config = dict(
    n_layer=10,
    d_model=768,
    n_head=8,
    n_kv_head=8,
    head_dim=96,
    d_mlp=2048,
    vocab_size=32768,
    activation='swiglu',
    norm='rmsnorm',
    norm_place='pre',
    norm_eps=1e-06,
    positions='rope',
    rope_base=100000.0,
    rope_fraction=1.0,
    qk_norm=False,
    attn_scale=0.102,
    bias='none',
    tie_embeddings=False,
    parallel_block=False,
    init='normal',
    init_std_qkv=0.0149,
    init_std_o=0.00332,
    init_std_up=0.0149,
    init_std_down=0.00203,
    init_out_by_depth=True,
    optimizer='adamw',
    lr=0.000509,
    beta1=0.9,
    beta2=0.99,
    weight_decay=0.44,
    lr_head=0.0054,
    warmup_steps=496,
    schedule='wsd',
    decay_fraction=0.334,
    decay_shape='linear',
    final_lr_fraction=0.0,
    batch_tokens=262144,
    seq_len=1024,
    doc_mask=False,
    train_tokens=1419000000,
    steps=5414,
    dataset='wikipedia_en',
)
MLP neurons of a small language model. Each row is named by its layer, matrix (gate and up: input weights) and neuron, and shows model dimensions 0-255. Each number is 500 + 40 x the weight over its row's rms, rounded and kept within 0 to 999. Numbers have three digits each. A neuron's up and down rows have the sign that makes its largest values positive.
A block is one neuron, or neurons of one layer that tend to fire together. After each block is what it responds to, as a language model described it from the Wikipedia text at the highest values.

L6.gate162:447440443508552513471496527518573493545533554481468512475482460463493497500522511448481496579545501565577501442490422521502522529503530497541514516490495487465474530516509526547470502450484551525468524471477494433427525576566452548452541469528502558456559465509499581495485483476484469535501492474580563456448466515452564424431519470496536488480457555484525499415491525455564539467447449515551438447417530526555439548509419471514447438475505452494470482454484432409521533537487501489454516533572500534498463482503562503578495572557514532456532460494527493447519466511480509477588452545567472464510460461477496517564485550499532484466509524481528545477434478518490543485511475536497471494475552537486518485512553519508474439516571543553551422488465430478484506494504537
L6.up162:477471506478531535533482483554518412588448588467523587490534536480535503470516493509501453546502502513439552523514470418454487495508452473477507554492547529457517529538510529442485494574461475578516463497448519585459521611460529497508450525535535497493508422443557449534550472484549457509501563518516663517503532471459521529463417534527433489471537440489533479558490553493516486485441505432479492538483549407515429550531517525504497458430497508491545421446521478494475515498487471492504523493549534575541512471432541516526458481499496528451586490529470407498484536496464520483510531547474514459470504462469567469556510574537483492518467521473512492434425472468461610521522463534465499507471517578577455526546539565568442521522602512450510520512484461520506521522470536
L6.gate871:490442444493569539471524493512476473538480460496485475510528486456534472556509540436435467487512511380482478446495531464422536474433476463481482518566518533407446509478518517406476430460492580507542460475490392483499501476473476516505499519518468490504471450541541502472472491443508500508552440497481523510533569558505487422488527528488508417472495481535523494528520526547490497446499498526484362532429534488571480511548511545514549442476430478456523509572422599427520494497490502483531449480550533551526447476394579492537510557524545483528499496535507576476484455558559536522441479473491488513545492511472566423480535538468575510463467486391463492499467479512536531487411491504430484490503496531509532473489467538477467472478582559542493496493471472506412519518547495
L6.up871:550486466535531603478513467502495478520488517567468476523540600495499487474489501492512493440479501499529486476430491463472505489472477440584538497532495510502452455459472501502456507521500531555498509502473509524509451488478455494492500524541487575561525515548514551504498480578512493486540488542635524499426537485454593561509442542492538545431490511520510465472487565488457522499487510404530511564478550491491491503519491502481489494488507509496469468510451493507490553506457479525494544453574456535410502511545491497533478486571480457470520566449514494522529472478549463509596502561447490451484510430551635444514482512555537491530528475540467499511483469451528523614497554466432496523525514543557494522484547487574502436464503493501514453483505388488503527523482451
L6.gate1230:465488500547530493504506447458516538471444520510557475374534548462511514573474485451450513484503469478509456488458470504496490581428601490448498512428499515462487474473505514483524542502540486486449436550498479489497537490447455453481554523510526438573527496511531467502445558471499515508550400506483474541451558522544425421487486519539529531520544548501454423529561547422494527515493468570467502546510460526543467575513493449488484494553487519512501436556597487524445450474568527483484538520469484486434520518576516493483540493461535515545527510552451544483573508576506552534511479534478479502464523461489557523514552476469513509540547490436471485574407484526504567516444527545488463581433483513521518524454487533560519597603523498460530513485471536540447442475523486
L6.up1230:530536444533476527473516491499413539528481468464410534499478467536457587506458476500467443497542475470497399521401514498570546438500536516498493450513491401523506483491599621504496539522551515497488505434462412509459507565506448527588438418478430463504527526492500510509478487498529472466495477508526462487484552476501469466418493510597453461501426473536508498458538521536472471469505533473485527481511517576537520536557554519538471516520574497480534541445492551446502528459530536465498484480590559457478493485502544492436471501548512562449451518449517530515457569500515513486521440549498469505435474451492566433500467467538469485531513499487481490500501496511496614469450530538455482472480474540462464514488388500515435502437492481526599476504451468449552532409497495
L6.gate1450:542574443574509521446498537490521541556495479485477481517445465502493493495528522465495473537540507534491493529473513526508572510456552498512567506481505437432440461518416497578500457504492507510415450502536437545572494537433427518503481520431460499426511530560566573537492459491492487497569517544460489493531486499506499440481424482586484449525472531463490610488477580424506589500520479484512532560470489480416431505534582536552460489425431515495517528550543457454461488553479548514474496484545562547584555555499510479517535504620509536513512507499517488507503496519488537488561507519515569540548509435459528507501520458499496512573513512489460506521469504480446557540503494542537560499454483506485523504533598480462480573484500490448564487481523474508499490505446518
L6.up1450:538474476530520496528543436458492491528570553522482538458463550481503451488427502441499502467456530520527464508496535527441493547558571538477493527478505442433474472512525423486537574487575531457536545542496499462503506499479486469395524511534529523469490497504507585557516530520568467600528602598488522485512521513573486478511486442497490518526496528467458465500452571506601514506496457571482538486519517514476572551464500534477573502461503528503454479515480469433495433475516487542516432532488544517404502493532517556457544490479528493509545443526547456484560578457558496575486482461491505439469434466531532439503474535489489466458529525419532481467503510481440523439485492468515452507479512467516503498483548457492550495531532535531496531512480513513571501502477507
Description: Footballer career narration. Tokens that open or carry a career narrative in footballer biographies, such as surname ends before joined, "He was", "career", "before being".

L6.gate129:534506482469478485456459550544526487494525510516488477528500408567523458454525517494513492494471477472455485475483422480507460417513506470507497520525501465515526602452527519523495544449545485507537467523460457469469405569508511529469557549485469522533500478472466525576444429475555535510509557530548547496490520519425473487499509490590438504424512481508425506588439509506538517476493511446552434512474562460422530463521526453470586426498518452458428488480510503572532556424531458449520477564453415509475568498476419420487458547562490524509530485420420528492483589554519536499480546493398473460528546480438467440590505495483444511445490499493414508497574498522511516506493458531517518548444548389490532503514431425462572474522575530478497508496575546515574483520507503
L6.up129:520435500477458486461523586494473508547450523508560514482541499469518575538499530479510498580457528537480444465535533432541485560475627472461461487435517560477466444516460528419437516486571530521562473539543444473504435556484532527528438477569551543536510483462454526487524482465433484497497427504473463514469517590510460428488502540505520468483469517495499395536498574448486585522440516499503411535533464495510485498465439494502526444508504453483536511460509520475442529545474525502474478486484470513477465465523549517478464457519511490449437480513517501434586509561467541511514470456511506538521453497495510487591477504562527499462503511507473419421492518489509522604462534394532393457576491480571497472446492485475536474495549556570549572471587540509461506474489574
L6.gate1675:495579528412524493484519576520573576468542490509507424507451565459496492535518531529508509511478564563413491469466503492506500546441499530517523483437531518494580564486484466474507463466548610472504558503484500484519508477527493440541587562455546483465557533448492575501551442501500475449536530477612407531476529552487485431521505466517523565488531489440503535445551437433453510526423529449501487489478526512556538521537526455483530538533513494519509531508443501483533485488481526531501549507506535422490501484461476454490560500589535397475476506496496482521515473507531497526488499597465498512560570530442443545426559494501503461484489550519447474453517540462578579451562514535485583506511504494512499549525485527567438519475537485549466530510447431482560494544501489
L6.up1675:577537529588487524506473537500485558417424507493563482459449447489498470550494535494489553478483541467487528471496569516435466561493540519507471470437560518595519482456475507508495422489460481455554511431555464430451577524394476466472588491412563465490524436497414507457517545453456576548472574489514545556481513584547411502486491542430536508492471586480555494468446501455464526581453513558498511511432452493489495552479502512506552502532456572484403452481542439499545476474477491509455477521479499424431510585490503465486475513551545494458511560518542580482473467485511487414443539479474544433506497473596435540472503575506542540494500518505547491484475532503540494509526470504539504443484474485454556416508507478529485548483466432522505480540448443497545521486495450
L6.gate1778:517472515461563462550582511527491487553477462481498486523487527499541476509511521542527523469466540553474477496580503507575505501442568552504460488552519508506486541548553516425433528467605499468556520413505540459455479484592512507492533502462573520562559572476530481459529518518447516463527492635474454512515499553431468513505515476465492503463507532476482465505490435470449539479377570418476497488488567462530472569496484485520484462509497485475470528453441484460469475487459472418524559494471498514541513524521485583511440431537508461452505510542467541526520521506510558439534522473480447483494503599477468420501423455452484528536513470537496473452531547468401547492534507535494463527430440467444420533520542536516480471465428521487519506504487544467500525514510541
L6.up1778:473521429512504517525513523546517483465451527517495453466455515574589562557474480564523452518414497479443447565556503404576471513447469409489502430563478543474461506498493491495533506516488492526491527545509513511491558516519533484534524456495505488569531540496487443517492538558541494497561433506536571451508554552525459461481473490478509412369503529572482508497524578495468505461505482521529481485546413474519446525488455504580452474571565507468430426531493542510468467499540495499463473540542486526521540518506466526477557450565435472468497544498618515510538438540464510578496475467497494468419487478435504505508555490545530564474490515510538483545480471487475421558492523512542504446493515536446458502550512448518501526416528551491583596561484454489519529528515571
L6.gate1986:505499501485531532516549577487494479491518497460491488507552514481501436550463489465512464515488456478469556552487523504549456520577513521509490534478481507436564462517527571552502506531519450457493479565504502434528519518471560608563510558492583512478518510512432494511528478499474502487498492489467508600558450446496534507504489498496557519477521553435473439473478473496460483410508440563461535477522447527521463531446505559503450575410482522489463480520571473482492506483472471544560474572512576482466458560505582530519502499510583518485582510449519449536520549483480542463510545524502536495500449434501460464567482581570521490431558531505411470486547465489569532450499531525451524392469520583466491500549497537496472475498469527484502520537489525445574503496463518
L6.up1986:553460495515458460477487544499505439483554477462586484561524490557534449520469560531508471520545483512546622458560511430500439477522481597559612518493478467500461541563449551505490450495488574511599568464461466495461472496462502480478527583511413514456566482473552443495462471526438495501529544503524487522451506526474484484517502502499493500478450509424511485540465515547480508488512509481480576547515502514537434490523439465498446512569443465532460527480439532502445450477484487441499488503565466532455593499570433539503478514565568599537452534523502486551482482476514500453517501487515456440466489467518459505493546544503453499554585490499466556572460475427609500525433588510423466482559541477476512539484540556529506490490431504543419515470439482502503515479520535
Description: Feature description onset. Adjectives and linking words that begin a physical feature description of an object or building, e.g. greenish, with a new, magnificent, has a.

L5.gate483:505549500490517451562539516466536504436530470492516504574453511552538529472467548524500445540457462503472469479455441535507520509449450535518545509466474463509504464472433446524521517459504478451477531451453483474425538545546477553480514496484557505472541552474485500509488454476497517495536572513458511518477518503473532559482515482459487479476527459487408553507474508497514515509464504628509502626505453545502428555484492542421525509514483525561515466462500470584515460527409455533566456645609512504429478488481466537530513433549543472557539498563492449474521448515475448509474425507491492451477469420467462486495532504452461596461431542469477495535513530492521487504494521526505450493451576541538416480527517485541545497536489551546479508540451469477488468488468421
L5.up483:507527489576517537571533581529541532553480511472507530554512457437470563470533507588507520489473508497417465456490538489540487460497505550482538478534560558528479549542521522512518537458495594579582539548488529443523541574497559447425462529541402495531547494483491455464507534520498518583443535525483526580511509536498512479459513462491550453454512535473572466559528507513507529471504505509558521466527511577411555462521395538539504513481452454510480503508484550521479485447494477478508535503612449436530507540568486577596514523463526457461509510555481487514433514467511454483507528504439464505535545544481498465512440550624539399525494518552500476473443467513586481522500505512504526481441427510429543522563504475526497457487506501572458487483436510449595504527469567
Description: Attribute slot after has/with. Determiners and adjectives opening the noun phrase that states a property, usually after has a, with a or possessive its/their, e.g. with a different, has a draft, its focus.

L7.gate862:482508410504582433500505566447475460463431482505458516525500458539521503479503518552499444560462515536542468427500492448431467482473425514521477505527508500521522447495528500483591503455526445491492412514443436471477498523483507488507487512550441462557497496488524501432571538411478553541492483470490506528458533462469504542495532440541496527472476527489583440516590497491512526541452506574516587517489559540480440566441531590511525478537517541457520600475503464430511483451522496492456528526496455513494527558516397516588476499456529495470457563471496479521509488457521517462504509480420513480498542509490453525491436515495512513470452476483395470498557457521504522441488469510489515467469483530569443471494512527464526540543520489533528466532467478487524497497463485
L7.up862:450546446537510550410548482525438446516478501501505528533487449529490519464510533505443557552553519568525556570507512501535540470492433540481516456450545547478552456404490452503503532415531507508501496435480488479456504531580459496507479402444570497532514534422551447430526508519530541540499588482515455440467458472550505515536507517458519517459467554576386517476496513423489554509524471481533463550472489520487421509569517504515507514467507471522519546558518528546409478519566536488455505534558572543539477495555513485418473517602399506499511547553534473512504472519547555529474499568451501467497534530475507459510532498512444539559487461447481445447530584509551474473561492508532579514490535510518488544489493453481527472476426497536497471528494505499500475491495497
L7.gate1023:505454561482485483585448511522510567534403531553459533476536578501517405559479526514569483538534534532533491392577543526486427530479487497452520442514462507542549573480522428534479505505576512484503497491504518469512525523560549487522516521550479470480523563541571484524577551483531464460477493551467506524546496580519503511441508442489460427516457432507473493508543519511461506512427478469478502456546470534511504561515480460540558502516510444546462506502516521543491516551484479515571533520532480527531534488558677492559581439532525460547472500497541469453468449502459436468399513460445469501503517522493484495464451446520509522479492527513524508518475508545502493527465527499500543526493412514460474512527555477527546548554496497522510512526498501551529436491541473
L7.up1023:488449499529523494552521526423481445560401472522591489530407434520567545414473548489468466563449535510453533461521454471516409503547598547559557490512467573582501469516494430492485488539497496484498487550554455406462533536448527474512458480453512513565522493469456518417422545457447540557488501498551489529444478585524468469518526432473501497457554500509491491536448533481420545525586463510549500482526526537512511508477467528472529530523471470475498494472511562554504457466483433495433419543541493520521523525456507533472500439534504514519503496511499431508566491496521551499437532468493513550438501513473455505529532521529509509464482493503497597515490545514555434557445529472456507482475477489482485557515505496519444494461490421488480507500383534499504476532501423
L7.gate1226:497523517485587482528540570528555583513480555543564533570509512417575521498474499534460558552514537485471532491450504422475563497499492474486445486448509530506483520464456492492467511403535538465508523500510537482538498559536482501522489553405564553510510510479515502512562468474505541523512464454478465539380429518537464467490479447490494513563551467495431505483552548548495468527497589513490541454487532554518483516468592496494468524509537437462395436526487529453563520477571470562476539491510542550496539458529474522478472489541515462427535546526514496519495485412494495504520545457544482595488456484497493455512475514482536560479590514563550476497473538493515470429584475540452506437543512498499500495461521522545463499542497451509514506483436519488483450569464473
L7.up1226:527595523470610471502497485461518507524503515519612641514547535457579426503540553548487396517527529518445445478543558526471440454564555521525546483559441478500480492530528419535475484450526510437512539538439436473522557412445496473476487546479523484493538499547462517480502482477478465460535494451506450489519535541475480479499512541388472544493492478521466517445541456531452547462449490453566513536504502525540513495459488441432428492461514504430478509463466543578459483526532479472530485502410520460408501580409492465502485471494527505497541457548527506554527512516475497486505498431466514499531495489466457479540527488533474456522472454559496446403482528534482451538544489523552545537582473483498479519550513555465467451546436415522520572518510529465599461471586497
L7.gate1267:398450502523547511491496481535475516478439529525493484518509556458473466492506508494485506563486491483493470412532427497418450451527559513496516400507417558497506479520483556481470525530500467406492459478514455472461484429546480450566509533566572503553480534510512461528546508512438417517591501543526551502542510524529446510421480477559536461479563529462492512518493431505401466405485505535493530429498486574519526545526553537505412491499539505488437591482494469528508511489427513500517440584467491471422496472492562538518519382429451528443508432472485528484543485491518475498461427495528469529556536441421537576476490511505478536482422555515550527464438569488485461507524499527475469489500471586515558489548519495451527419501463517572528462484400459436493443434475496
L7.up1267:457529469483491511502555509484443474452491528522471497475491515542569459506546416534437468545519474459546531459509483483481476518569532526494502519455435535458553569515487456442467460580465557500552510517496477494503525517481502555492465447511528466529462562518529478487552467464539459494542497546470557415530483506480499524513435573550511521482518471529507563544539518562551493498536543506466481512501548491513468492520523468495510519491486512366544477521535446482500542468521467580548501519540490491491515579455516527494489432406535490505507501417505527505520469511435491503584467491470501541591557506446514502464521549499528492505511535547471561441480460503519496428449459499497553509526506498505480506504477515405480458513439438554447473594509492511540484586489492
Description: Prenominal adjectives and fragments. Adjectives or word-start fragments inside a noun phrase before its head noun, often after "with a", "has a", "of", as in ominous (score), friendly (face), f(ont).